config.yaml
norm_place: "pre"
norm_eps: 1e-05
positions: "rope"
parallel_block: false
init_std_qkv: 0.015
optimizer: "adamw"
lr: 0.000736
weight_decay: 0.26
warmup_steps: 329
decay_fraction: 0.838
decay_shape: "linear"
steps: 7392
dataset: "wikipedia_en"
MLP neurons of a small language model. Each row is named by its layer, matrix (down: output weights) and neuron, and shows model dimensions 464-559. Each number is 128 + 24 x the weight over its row's rms, rounded and kept within 0 to 255.
A block is one neuron, or neurons of one layer that tend to fire together. After each block is what it responds to, as a language model described it from the Wikipedia text at the highest values.

L5.down401 [121 132 133 133 124 124 129 124 109 138 113 140 139 121 136 120 124 113 132  53 115 122 119 132 137 105 117 116 122 138 124 133  82 112 142 126 135 119 127 102 117 134 136 126 116 144 123 125 112 115 127 132 134 128 121 128 109 121 104 129 139 133 118 138 115 115 140 111 143 131 112 126 118 127 146 154 121 131 124 123 135 117 123 121 145 130 112 123 112 130 134 127 255 131 117 122]
Responds to: Formulaic phrase interiors

L4.down65 [122  90 139  99 124 136 128 106 129 164 152 110  82 178 146 144 121 107 109 146 128 157 113 117 149 151 122 137 125 111 139 134 189 129 134 110 112 146  99  90 105 126 121 148 108 166 107 140 114 132 141 143 114 132 139 117 118 167 133 121 111 140 139 130 112 125 162 150 124 119 162 143 112 151  92 147 115 138 138 173 106 116 180 134 144 125 139 141 134 121 158 113 214 127 127 152]
L4.down219 [112 111 135 160 108 106  96 161 139 143 142 139 165 209 134 153 141 141 144  79 117 116 151 133 121 120 119 114 136 115 131 147  98  99 163 118 116 149 163  98  88 158 116 149 141 111 133 148 148 105 142 142  99 116 133 121 126 121  73 154 124 113 121 119 111 123 132 156 140 125 139 122 127 138 152 120 138 163 124 112 142 141 123 100 142 134  98 142 145 141 107  85 176 104 154 107]
L4.down509 [141 125 162  75 136 114  94 167  99 149 109 130  90 108 128 131 109 105 118 114 140 107 120 153 174  84 134 112 123 151 120 117 125 123 113 110 155 138 152 150 149 162 133 108 150 138 119 128 102 135 125 148  87  97 111 121 170 161 111 134 139 132 130 105 156 151  94 145 154 126 144 144 168 152 175 131 129  92 122 120 120 179 115  93 112  89  79 135 146 122 159 111 143 125 138  73]
L4.down588 [111 152 155 151 142 126 143 154 150 130 108 115 109  62 126  86 107 100 117 111 111 121 185 104 137 138 138 125 134 107 125 109 133 116 133 119 151 118 107 125 120  92 118 137 158 147 129 159  98 129 138 127 115  71 137 107 150  89 143  98 115 153 121 108 160 139 120 110 145 119  97 122 143 158 124 124 133 143 120 115  96 115 148 146  96  85  98 128  88 121 171 127 121 167 101 133]
L4.down743 [142 109 136 157 121 144 125 143 118 154 120 109 113 137 133 112 126 101 147  67 115 125 146 132 120  95 119  89 117 116  97 132 120 109 126 108 131 162 147 113 102 115 149 130 133 133 145 104 145 137 136 139 139 108 140 101 114 144  97 153  92 120 114 130 133 128 144 119 139 108 136 127 127 127 127 134 139 127 137 127 134 117 149 120 125 127 103 133 140 125 114 128 255 109 142 144]
L4.down1045 [125 157 125 113 133 125 133 114 121 169 107 114 131 189 129 122 141 139 123 107 143 121 146 147 149  85 144 139 136 128 123 142 143 135 103 117 120 125 128 125 139 147 115 150 138 152 108 137  89 146 137 137 130 100 124 106 125 137 113 131 143 119 115 134 130 131 133 117 121 111 136 134 150 132 114 150 140 124 157 133 124 140 115 117 119 159 125 127 143  98 156 115 255 134 120 124]
L4.down1054 [119 113 113 118 133 137 152 141 132 133 134 139 127 134 101 129 139 129 128  73 129 132 133 150 138 116 116 129  81 147 105 155 134 138 138  94 132 144 124 118 135 143 146 124 138 114 111 135 143 122 116 148 135 138 141 129 142 170 102 127 113 105 151 105 133 120 144 114 147 104 130 135 145 137 150 126 143 125 133 128 108 129 150  94 125 154 136 159 122 117 126 140 251 153 141 132]
L4.down1174 [130 129 144 146 145 112 141 148 156 155 146 131 120 167 123 105 112 102 130 145 177 137 123 129 164  82 133 114  90 140 128 117 105 106 137 135 130 129 144  86 120 116 103 139 112 119 134 138 119 110 154 149 128 155 138 127 123 115 116 103 106 113 169 150 151 119 111 115 130 119 123  93 104 133 110 140 192 121 116 141 130 114 125 130 144 168 161 127 176 114 139 159 241 153 171 150]
L4.down1305 [ 96 113 143 160 119 128 139 170 161 146 127 163  75  93 108  92 128 122 151 142 104 126 146 103 166 153  95 127 124 150 116  99 139 114 105 100 155 137 130 122 144 135 132 129 126 157  96  89 136 147 111 166 124 116 119 105 139 162 119 124 124 120 140 152 167 133 162 173  73 112 140 135 124 144 145 176 123 102 155 129 101 175 169 103 142 146 124  99  90 130 178 116 122 114 175 160]
L4.down1466 [104 100 159 132 109 102 105  95 147 136 149 124 157 114 111 148 103 130 147 142  85 131 112 104 154 132 175 154 136 109 173 136 118 135 126 174 118 143 103 153 123 180 111 129 110 107  96  94  91 151 106 117 164 132 136 147 138 145 143 115 135 117 108 111 124 140 134 112 111 126 137  72 148 129  95 125 115 124 106  90 155 119 121 102 152  74  88 126  96 116 169 162 119  86 152 133]
L4.down1545 [140 167 121 155 133 111 104 142 106 140 150 134 141 109 114 123 115 119 141 181  91  96 105  99 112 105 132 122 135 120 119 127  93 103 143 153 183 143 148 124 148 150 108 122 115 129 120 147  64 144 109 110 167 114 108 125 180 112 147 146 127 108 116 102  97 141 130 114 138 127 116 119 173 116 151 105 157 116 115 145 126  59  92 161 114 158  86 128 139 117 101 118 173 136  76 161]
L4.down1636 [126 147 159 116 134 138 133 108 147  95 149 115 124  94 123 112 163 118 152 115 129 143 120 103 152 144 117 141  97 140 101  87 102 119 115 102 136 126 108 124 157 128 143 121 122 157 118 173 126 170 113 127 132  78 133 128 121 149 136 154 112 145 127 115 168 125 146 115 110 132 113 127 146 127 136 170 131  90 135  84 119 141 128 155 106 145 154 136 146 111 156 125 220 125  79 124]
L4.down1906 [119 123 103 108 129 135 139  98  94 143 127  87 114 180 107 142 145  94  91  90 119 121 153 148 117 127 117 155 108  97 124 164 113  99 108 124 153 136 113 129 112 109 140 149 117 139 149 130 103 102 135 120 143 152 131 102 133 116 130 124 135 138 131 116 136 129 143 138 126 124 140 130 143 147 118 143 118 140 126 132 129 151 134 144 123 108 113 159 135 113 152 124 255 129 118 125]
L4.down1908 [133 115  98 131 145 125 139 137 113 143 124 140 126 118 144 129 101 128 166  80 130 126 114 147 131  78 102 116 128 122 109 139 117 131 127 127 146 146 123 115 117 118 145 167 149 127 144 121 132 124 151 140 151 117 132 103 116 155 103 152 110 133 149 131  90  92 135 154 138 115 155 103 126 138 113 142 133 149 121 175 104 129 121 133 138 132 125 143 103 113 103 128 255 113 139 120]
L4.down1989 [118 120 136 137 156 132 144 117 115  92 101 137 112 155 119 138 163 117 126 147 114 116 122 157 153  72 157 134 106 120 110 159  96  76 153 127 177 117  91 141 113 117 128 156 106 125 142 110 135 116 132 120  83 120 111 149 125 147 128 127 137 126 116 131  95 115 117 144 107 147 163 151 140 139 100 154 125 100 130 138 121 179  94 124 125 114 168  93 111 148 147 123 255 136 123 145]
L4.down2004 [135 131 123 158 134 124 115 142 138 136 187 131 175 192 125 161 118 110 128 159 122 127 130 105 110 146 126 132 125 117 113 151 175 137 193 155 127 155 124  89 129 126 109  67 152 127 124 116 104 111 144 119 144 105 116 141 146 112 153  92 146 101 140  93 114 122 137 140  98 146 100 113 131 127 111 141 123 110 147 151 122 110 132 167 117 148 106 147 153 111 130 162 194 145 109 152]
Responds to: Table and list cell openers

L7.down813 [173 115 157 106 115 120  88 123 132 145 126 100  80 147 133 118 135 127 126 133 174 124 151 119  99 107 117  63 131 124 130 116 150 105 144 146 128 126 155 139 157 123 102 144 145 102 118 133  84 129 102 152 137 113 133 134 130 118 159 117 143 156 109 170 115  83 132 129 131 138 157 110 139 121 101 126 112  72  85 153 133 137 145 152 142 125 109  98  88  71 134 119 156 126 122 132]
L7.down1086 [108 137 147 135 141 144 115 127  96 112 194 168 113 138 110 118 100 126 137 178 137 130 142 100 113 114 121 147 130 131 153 129 134 128 114 143 147 122  99 172 133 121 144 122 101 108 123 124 145 172 145 150 108 100 126 117 113 138 122 138 138 143 113 115  70 164 119  68 131 147  94 132 143 127 176 113 139 113 120 102 104 124 117 129 142 136  96 129 114 175 145 110 118 132 112 114]
L7.down1096 [119 124 136 136 104 141  92 187 175 128 130 129 139 120 114 167 140 118 146 143 163 129 132 100 131  99 117 118 107 103 100 130 152 127 136 134 112 118 160 133 128 148 128 124 128 148 168  86 123 123  86 153 103 132 147 158 150 143 140 155 136 156 120 148 116 151 158 134 100 109 146 154  66 139 120 105 130 102 120 116 113  82 119 107 126 119 140 149 154 124 139 127  99 162 123 131]
L7.down1191 [ 91 132 174 165 141 126 136 148 166 120 117 138 115 142 131 143 115 152 119 158 128  95 149 116 117 129 141 130 154 122 101 137 173 121 150 158 133 158  97  95 120 119 152 141 147 112 118  94 118 101 131 142  99 112 135 116 119 117 102 176 151 143 128 129 135 126 103  81 167 130 136 110 198 104  97 133 142  76 151 198 107 138 139 159 104 103 129 103 139 121 118 121  96 136 111 103]
Responds to: Capital S token

L5.down1489 [128 133 133 126 120 141 127 159 136 144 138 133 182 137 127 120 150 128 102 112 122 112 103 125 149 106 104 127 114 129 139 139 116 132 142 109  76 140 171 107 114 117 128 160  94 134 142 123 139 128 134 119 123 127 135 130 145 119 127  92 116 149 100 112 106 130 138 127 109 122 127 106 145 141  98 103 140 143  94 171 125 124 133 112 118 168 139 119 148 139 113 128 196 143 163 143]
Responds to: Table cell openings

L4.down109 [130  94 126 107 118 131 128 156 106 153 122 124 123 155 132 144 130  94 122 109 123 106 113 136 145 129 125  97 140 126 132 146 132 123 124  91 118 116 146 111 114 143 128 157 149 137 140 128 122 131 155 137 130 148 121 134 115 143  75 145 124 112 156 144 115 124 131 148 106 115 115 138 117 146 118 124 135 116 148 154 136 122 129 130 164  90 108 142 134 132 120 148 255 111 124 166]
L4.down189 [123 168 115 110 104 148 145 115  85  71 138 121 109 101 115 132 149 101 128 134 147 134 140  76  98 152 142 105  95 106  92 116 145 144 125  63 142 139 154 111 136 111 118 113 180 121 163 135 104  95 102 127 148  91 155 119 120 124 108 116 141 110 123 120 100 135 119 130 162 111 118 137 133 148 154 148 107 165 153 157 112  90 142  90 117 136  95  99 114  89 112  93 165 174 135 110]
L4.down270 [122 143 167  81  69 108 149 173 105 105 128 138 170 151 134 159 114 102 134 101  97 144 149 148 132 134 113  85 131 131 160 147 154 120  96 161 101 162 119 140 124 112 133 154 160  97 120 105 120 135 140 132 125 151 137 121 141 113 129  96 152 130 136 122 138 132 114 158  96 125 115  84 133 118 108 130  60 130 154 127  74 175 141 129 152 135 134 163 108 121 114 129 176 109 141 129]
L4.down367 [141 122 127 117 121 132 108 118  88 167 109 146 124 158 125 111 137  86 122 106 114 137 118 123 105  89 131 140 112 127 109 146 119 107 109 105 155 130 116 120 112 133 128 147 150 137 153 145 122  73 140 110 129 146 132  86 117 130  87 119 106 112 150 114 124 144 121 129 150 104 146 105 134 141 109 149 120  96 161 137 144 140 121 100 139 137 129 126 122 106 139 157 255 140 137 160]
L4.down368 [120 121 155 108 114 118 167 127 126 150 108 129 146 147 136 134 102 103 139  94 147 102 136 132 126 120 145 143 134 139 142 135 127  88 132 136 102 134 143 107 108 125 110 151 135 122 155 116 131 148 142 134 103 133 142 121 137 149 126 129 153 110 110 114 104 122 137 151 128 130 141 127 115 121  92 138 138 112 118 117 136 188 155 103 134 144 144 126 123 169 154 128 255  90 124 136]
L4.down395 [122 101 132 155 145 103 136 150 117 126 136 128 138 146 140 139  97 105 161 129 118 127 128 122 146  78 104 126 105 116 132 149 115 114 145 124 129 147 145 120 117 148 120 115 124 139 152 110 101 116 127 158 152 157 131  95 132 131  87 111 122 112 143 144 136 107 156 142 128 113 121 145 149 121 125 136  89 142 134 122 145 133  91  98 145 181 105 118 135 131 116 154 255 100 167 155]
L4.down499 [120 109 130 162 102 137 175 126 151 106 125 159 135 166 131  86 131 135 165 140 123 104  89 122  98 123 116 145 133 127  92 116 166  92 106 116 158 118 148  98 116  98 120 111 141 152 144 127  95 143 168 168 165 103 178  94 123 183 107 122 125 108 100 157 162 166  88 193  87 152 113 130 106 160 173  89 138 117 154  89 122 119 141  88 150 121 151 123 126  79 108 110 122 123 149 120]
L4.down597 [138 152 157 134  99 118 136 108 105 114 163 150 130  47 100 125 129 140  93 168 144 132 139 146  50 116 123 110 123 105 173 145 155 103 112 134 108 147  97 139 123 137 133 130 136 104 100 158 134 169 105 143 158 133 127 154 169 142 158 133  81 113 109 171 150 123  79 152 114 159  90 148 140 146 165 150 112 138 152  99 127 140 142  92 122  99 113 144 124 144 142 135  53 148  94 102]
L4.down673 [143 119 170 105 171 118 161 133 116 151 135 157 173 149 115 162 163  97 119 108 120 110 101 142 131 107 149 156 133 102 119 172 145  83 130 134 141 128 125 132 157 125 141 137 140 144 130 148 128 110 127 102 148 138 132 122 127 170 102 146 129 155 114 132 148 132 167 155 107 145  91 139 146 160 117 123 146  84 109 138 102 140 162 107 111 148 143 145 141 107 132 100 225 119 138 123]
L4.down1140 [127 139 121 128  97 148 104 124 110 157 152 121 123 145  72 109 105 112 131 153  92 112 130 108 106 105 123 129 145 102  89 110 152 129 128 107 129 120 135 100 108 131 132 154  98 135 132 127  94 101 113 132 139 151 105 138 140 115  86 153  91 142  93 162 103 109  99 132  89 103 144 131 139 161 140 117 122 144 131 134 131 126 110 127 107 141 150 127 104  99 107 120 148 113  92 113]
L4.down1234 [108 169 133 129 143 106 135 117 124 124 132 101 123 144 147 132 130 124 127 101 130 146  73 151 123 118 133 113 123 100 128 143 162  95 136 137 127 135 121 127 130 135 105 115 143 151 127 105 137 215  79 153 135 138 125 161  89 117 126  83 125 105 128 126 119 133 113 142  99 133 128 131 150 125  96 125 144 111 104 127 121 141 159 151 125 122 100 146 145 124 166 147 255 107 110 158]
L4.down1286 [117 109 103 166 150 133 161 148 122 148 135 137 125 160 143 118 135  80 121 118 137 128 119 120 131 116 124 123 108 120 112 102 166 124 105 119 143 139 137 126  85 122 133 138  90 137 160 138 120  75 167 121 162 145 151 106 131 162 136 148 136 123 126 134  94 131 155 119 113 117 133 162 141 141 128 127 114 142 144 131 165 101 113 128 160 128 167 100  83 131 111 104 252 136 135 151]
L4.down1321 [147 109  95 127 131 124 157 126 116 131 106 112 134 141 137 132 121 119 156 102 117 140 138 138 128  72 128 137 127 144 111 125 141 125 136 116 141  94 118 141 121 127 149 141 134 130 157 126 122 136 150 140 135 151 131 119 146 132 106 114 137 110 130 146 121 111 126 138 135  93 129 132 138 114 145 147 128 124 141 106 134 135 108  96 131 141 125 117 110 133 113 145 255 132 126 123]
L4.down1569 [107 159 141  97 146 134 144 114 119 115 124 142 178 154 144 156 150 127 135 100 142 126 107 147 109 121 162 142 121 158 123 139  93 134 121  91 134 107 120 142  89 150 132 109 133 100 134 112 102 130 106 121 124 113 134 136  96 123  78 126 161 133  95 114 118  96 172 131  87 149 147 173 138 146 127 158  84 136 138 147 150 107 128 126 139 104 176 130 110 138  94 119 238 126 118 131]
L4.down2049 [126 137 163 115 131 117 155 161 142 159 114 158 113 109 139 158 134 156 136  85 156  62 103 133 105 121 138 133  92 138 122 103 150 125 123  97 108  93 143 118 150 159 109 151 149 126 140 137 101 135  83 117 139 108 161 133 147 125 113 120 117  93 107  99 141 147 109 125 135 121  65 116 113 126 113 103 111 133 112 144 146 160 149 110  97 180 131 152 129 137 168 112 178  92 130 153]
L4.down2288 [145 121 119 139 136 128 146 111 149 132 151 151 134 141 151 112 157 124 160 105 157  93  85 112 129  93 126 142  87 114 119 159 159 156 133 130 127 167 140 151  98 134 142 148 152 111 103 159 124 124 170 108 160 149 149  81  91 131 149 123 131 129 112 111  94 152  95 106 168 112 133 134 143 182 119 152 138 131 152 129 138 145 105 111 164 100 130 149  96 116  92  71 146 133  98 152]
Responds to: Phrase starters and fragments

L7.down165 [133  96 193  92 118 119 130 151  97 120 124 139  68 140 102 181 126 123 131 133 103 132 126 109 124 185  84 128 151 129 111 150 168 122 113 117 110 169 140 135 121 144 157 135 119 138  97 156 176 159  99 129 140 162 130 156 136 107 113 134 118 118 137 127 111 106 142 147  97  82 149 107 138 105 111  67 130  95 145 162 108 143 140 111 132 108 161 132 135 152 166 143 111  88 115 144]
L7.down769 [123 145 129 190 115 111 137  95  98 119 134 103 182 158 117 164 155 120 150 107 137 110 132 131 142 149  87 116 125 138 109 176 157 177 152 130 135 119 154 120 132  91 105 142 109 113 119 132 133 136 122 108 151 142 200 139  72 135  98 123 149 139 115  97 154 114 133 126 165 118 100 134 176 149 108 113 144 109 112 143 121 129  84 165 113 134 138 108 137 112 113  93 165 104 178  81]
L7.down1741 [141 128 123 151 129  93 146 126  96 151 139 124 139 132 100 129 128 101 138 133 106  96 145 146 144 135 125 100 176 126 101 101 112 165  77 138 147 127 102 133 133 141 131 163 134 103 158 130 172  99 116 127 141  96 159 167 139 127 138 120 106 128 107 155 123 135 122 147 178 157 176 136 157 155 107 119 138 129  97 110 100  87 149 143 140 119 129 108 119 134 109 117 156 121 120 141]
L7.down1965 [146  87 157  72 179 135 126 181  70 136 130 166 101 104  92 154 135 153 140 154 120 115 108 115  89 141 106 126 111 103 146  85 197 105 104 129 103 102 150 139 114 146 111 156  93 144 130 167 175 116 157 132 139 131 136 133  94 107 135 134 108  80 162 131 125 149 136 100 136 137 132  97  98 153 142  69 139 160 165 109 121 167 133 128 109 134 145 178 168  92 133 127 115 123 144 117]
Responds to: Mid-name continuation tokens

L7.down235 [145 160  88 157 127  99 123 147 138 113 120 119 139 126  98 150 123  99 171 106 154 134 149 163 148 151 154  80 122 125 109 110 170 133  89 116 131 160 144 161 134  95 110 133 127 109 127 109 151  74 114 182 172 124 126 139 131 151 131 160 104 160 143 122 120 103  99 187 168 146 159  88 101 136 155 130 134  83 121 126 148 115 121 132 101 106 120  92 144 119 133 122  93 143 191  95]
L7.down312 [140 150 108 156 154 134 148 165 126 110 151 139 164 125 138 133 124 127 109 103 145 132 118 122 153 124 110 116 140 148 206 138  89 117 149 105 132  86 115 150 160 134 132 103 137 107  92  93  99 104 141 132  94 150  61 171 144 128 133 121 152  87 141 145  93 125 134 123 132 142 121 138 148 184 163 147 137 134 149 110 126  76 109 127  89 126 158 134 110 165 141 119  95 168 163 119]
L7.down956 [131  82 133 186 117 142  72 115 128 115 154 124 171 108 112 115 177 150 163 114 142  93  79 136 117 147 146 138 121 137 149 121 165 157 107 118 133 140 112 114  96 128 124  75  92 139 113 167 143  52 118 121 148 135 122 131 172 150  91 149 111  94 124 176 140 137 114 123 180 121 120 129 141 124 107 158 134  99 130 137 146 113 124  99 145 121 130 155  89  94 143 125 144 142 132 132]
L7.down2044 [ 76 100  63  99 124 168 140 130  88 112 152 121 113 140 155  90 132 138  96 109 159  46  99 147 117 151 129 135 151  90  90 168 120 134 114 131 126 143 138 105 148 100 166 146  84 143 122 156 150 111  70 129 126 122 144 119 142 103  94 127 175 120  98 129 107 168 123 121 117 185 148 124  96 144 166 138 109 108 105 131 151 138  99 108 102 151 141 126 139  80 157 134 177 109 144 124]
Responds to: Capital J in names

L5.down845 [114 134 126 137 120 115 119 157 131 115  99 126 151 134  98 120 101 138 136 119 101 106  87  83 141 136 122 125 114 126 128 138 131  86 139  87 136 143 117 147 112 148 131 114 123 123 138 139  98 120 144 160 120 102 111 118 152 129 104 134 105 133 131 123 101 136 138  97 122  97 135 146 111 146 153 118 106 144 113 102 153 132 124 155 111 135 138 126 131 126 136 126 224 107  88 142]
Responds to: Name fragments, "as well"

L4.down106 [124 124 130 133 147 116 122 130 114 141  97 130 111 130 134 108 128 123 124  83 126 133 123 122 142 101 124 119 101 127 128 143  87 123 133 127 135 128 129 132 120 130 128 139 119 130 137 134 107 125 130 132 125 139 126 126 108 129 119 120 132 143 121 142 113 109 130 119 134 136 116 132 110 140 137 134 120 116 143 126 136 120 123  92 148 137 109 142 118 127 135 119 255 113 113 117]
L4.down122 [119 121 132 130 139 121 121 128 116 151  99 123 118 115 142 112 121 122 120  89 125 131 125 123 140 109 129 110 112 122 130 140  91 119 137 129 143 133 135 134 125 113 126 136 118 130 143 124 112 120 136 127 126 130 125 123 115 136 115 121 128 134 114 142 108 110 140 121 126 134 124 120 118 131 140 134 135 108 143 124 135 127 131 103 143 134 116 140 122 135 135 125 255 126 120 117]
L4.down469 [115 118 124 130 140 129 130 137 122 141 114 123 125 120 134 116 118 128 128  70 122 138 122 115 139 105 127 122 105 130 122 139  86 125 144 125 141 122 120 121 124 142 134 132 121 132 142 133 120 128 133 130 121 144 130 121 109 134 114 130 125 144 120 142 106 113 126 124 138 132 126 121 119 146 145 141 132 111 149 122 135 129 119  90 158 132 129 134 116 122 136 125 255 123 126 112]
L4.down625 [122 134 131 136 138 122 129 137 119 140 106 122 125 116 139 110 131 118 130  88 119 141 121 118 144 108 126 106 112 116 124 130 102 116 137 114 139 131 128 138 127 125 144 137 128 136 138 141 115 131 137 135 118 133 122 120 111 131 125 128 118 144 117 136 100 107 133 115 130 136 121 117 122 132 136 132 140 111 142 118 129 133 127 100 138 125 121 138 111 130 132 126 255 117 118 121]
L4.down644 [129 125 125 138 146 117 124 133 117 143 106 126 115 122 138 116 119 124 130  88 127 136 122 124 133 115 124 123 109 129 128 141  84 121 134 118 128 126 131 138 123 125 127 138 118 132 142 133 104 130 129 131 127 154 122 123 107 130 116 127 135 138 123 146 117 109 136 122 144 131 113 126 120 141 139 138 119 115 142 122 135 122 119  87 156 132 113 141 118 133 132 128 255 124 121 115]
L4.down709 [118 129 128 135 130 125 130 131 116 136 110 124 115 131 133 113 126 126 134  91 119 138 123 127 139 110 117 123 110 128 116 142  95 117 142 123 144 123 132 121 123 127 134 134 127 127 136 126 115 128 128 129 136 147 127 123 112 141 126 127 128 138 123 132 111 105 133 121 138 134 127 123 114 129 140 138 121 114 136 119 132 125 123  95 157 136 126 133 119 115 133 124 255 118 119 116]
L4.down753 [126 134 122 112 122 126 102 158 117 131 105 132 105 151 137 136 156  98 156  79 151 123  82 163  93  90 114 151 114 124 123 116 128 106 107 114 134 113 119 141 117 126 171 144 109 125 126 147 102 131 114 115 144 148 117 131 102 141 123 156 144 140 107 126 120  91 131 152  97 145 110 131 120 155 178 161 120 128 127 118 134 185 137  93 123 151 104 190 124 119 149 125 238 111 108 105]
L4.down789 [121 121 127 133 147 117 130 135 109 148 105 124 124 126 135 107 134 128 123  70 126 133 121 123 142 107 121 124 111 121 125 138  93 113 139 118 143 128 118 127 122 133 126 134 118 126 143 131 119 132 131 136 126 134 122 129 112 138 122 130 131 137 121 142 104 121 130 116 142 129 122 131 109 141 133 141 120 120 141 120 137 128 119  93 155 138 123 135 116 125 134 123 255 126 116 100]
L4.down809 [127 128 125 131 143 125 128 129 111 144 105 121 123 128 138 121 122 124 123  84 124 141 129 122 133 107 128 124 107 119 126 143  90 125 137 120 137 127 135 130 119 131 125 137 115 133 133 125 113 127 134 132 137 150 123 125 107 128 123 131 138 138 123 143 109 111 132 129 139 126 124 133 118 132 141 142 118 125 126 129 134 108 131  90 146 138 126 138 117 129 136 127 255 125 119 105]
L4.down830 [124 121 123 132 141 125 119 128 118 139 103 131 115 126 137 111 131 125 127  78 131 139 122 124 139 123 130 125 110 126 131 136  83 122 134 118 137 133 135 131 117 130 131 139 113 136 138 131 116 125 130 133 127 137 122 125 103 135 114 129 141 139 119 138 109 109 129 117 143 132 122 119 121 130 141 141 116 118 133 118 134 121 125 100 150 138 132 147 120 127 135 133 255 124 120 108]
L4.down980 [120 125 117 135 143 119 126 127 114 130 110 125 122 122 141 105 122 131 123  70 129 137 124 124 143 106 126 124 116 120 132 140  90 122 135 129 144 122 128 129 125 138 125 140 118 132 135 132 111 131 135 132 123 138 123 124 110 137 122 133 121 129 124 147 108 121 131 113 143 132 120 121 123 136 140 133 121 120 140 117 139 121 129  97 153 138 124 145 127 127 135 124 255 120 118 108]
L4.down1465 [119 116 113 134 133 130 118 122 123 143 107 113 123 124 152 115 125 122 125  74 118 140 127 133 134  96 123 117 118 126 138 142 108 124 139 121 135 120 141 147 124 128 129 132 120 136 146 111 119 132 127 126 127 139 134 123 112 127 110 130 122 132 110 133 108 111 137 121 139 135 119 126 125 125 145 130 122 105 142 130 127 125 136 112 146 127 138 144 117 123 130 123 255 118 113 111]
L4.down1650 [125 124 129 134 138 124 123 133 109 138 105 130 116 114 136 109 125 123 127  86 122 138 124 124 139 110 125 118 115 129 125 134  93 121 140 125 137 123 132 122 123 128 133 132 116 121 135 128 110 126 130 126 135 135 127 124 111 128 122 125 131 143 124 141 104 120 132 125 137 134 120 130 120 144 140 137 126 115 133 119 139 123 127  87 153 137 121 138 117 128 126 126 255 130 123 111]
L4.down2067 [125 118 130 131 149 118 119 135 114 135 101 130 117 121 141 116 135 129 128  81 124 140 127 119 135 105 130 128 104 121 125 135  92 122 136 124 137 129 126 129 114 135 124 136 117 120 140 131 114 127 139 131 125 138 131 126 104 137 122 120 130 139 123 143 104 111 123 121 144 130 126 121 109 129 140 146 125 119 140 126 136 126 123  92 151 143 125 142 124 129 136 123 255 127 113 108]
L4.down2164 [123 125 128 131 143 124 126 133 118 134 100 137 125 122 131 109 128 135 126  80 124 133 125 127 134 107 129 119 110 125 127 136  82 109 142 119 137 129 131 118 121 133 135 137 117 129 137 141 104 127 135 137 124 134 120 128 104 136 124 125 127 137 123 142 108 112 127 123 137 135 115 127 118 138 142 139 116 118 133 122 134 118 117  89 146 135 130 142 123 129 139 124 255 121 117 108]
L4.down2201 [135 120 129 131 137 119 112 134 120 142 104 124 117 128 137 112 130 130 130  76 117 131 125 126 136 113 125 114 100 121 124 143  91 117 132 120 143 126 136 135 124 141 119 141 110 129 137 123 123 120 135 133 117 131 128 119 111 137 115 127 123 143 120 137 108 110 132 119 143 136 132 111 117 137 142 144 119 114 145 124 140 125 128  97 142 131 133 143 119 117 132 129 255 120 132 108]
Responds to: Structured-data interior tokens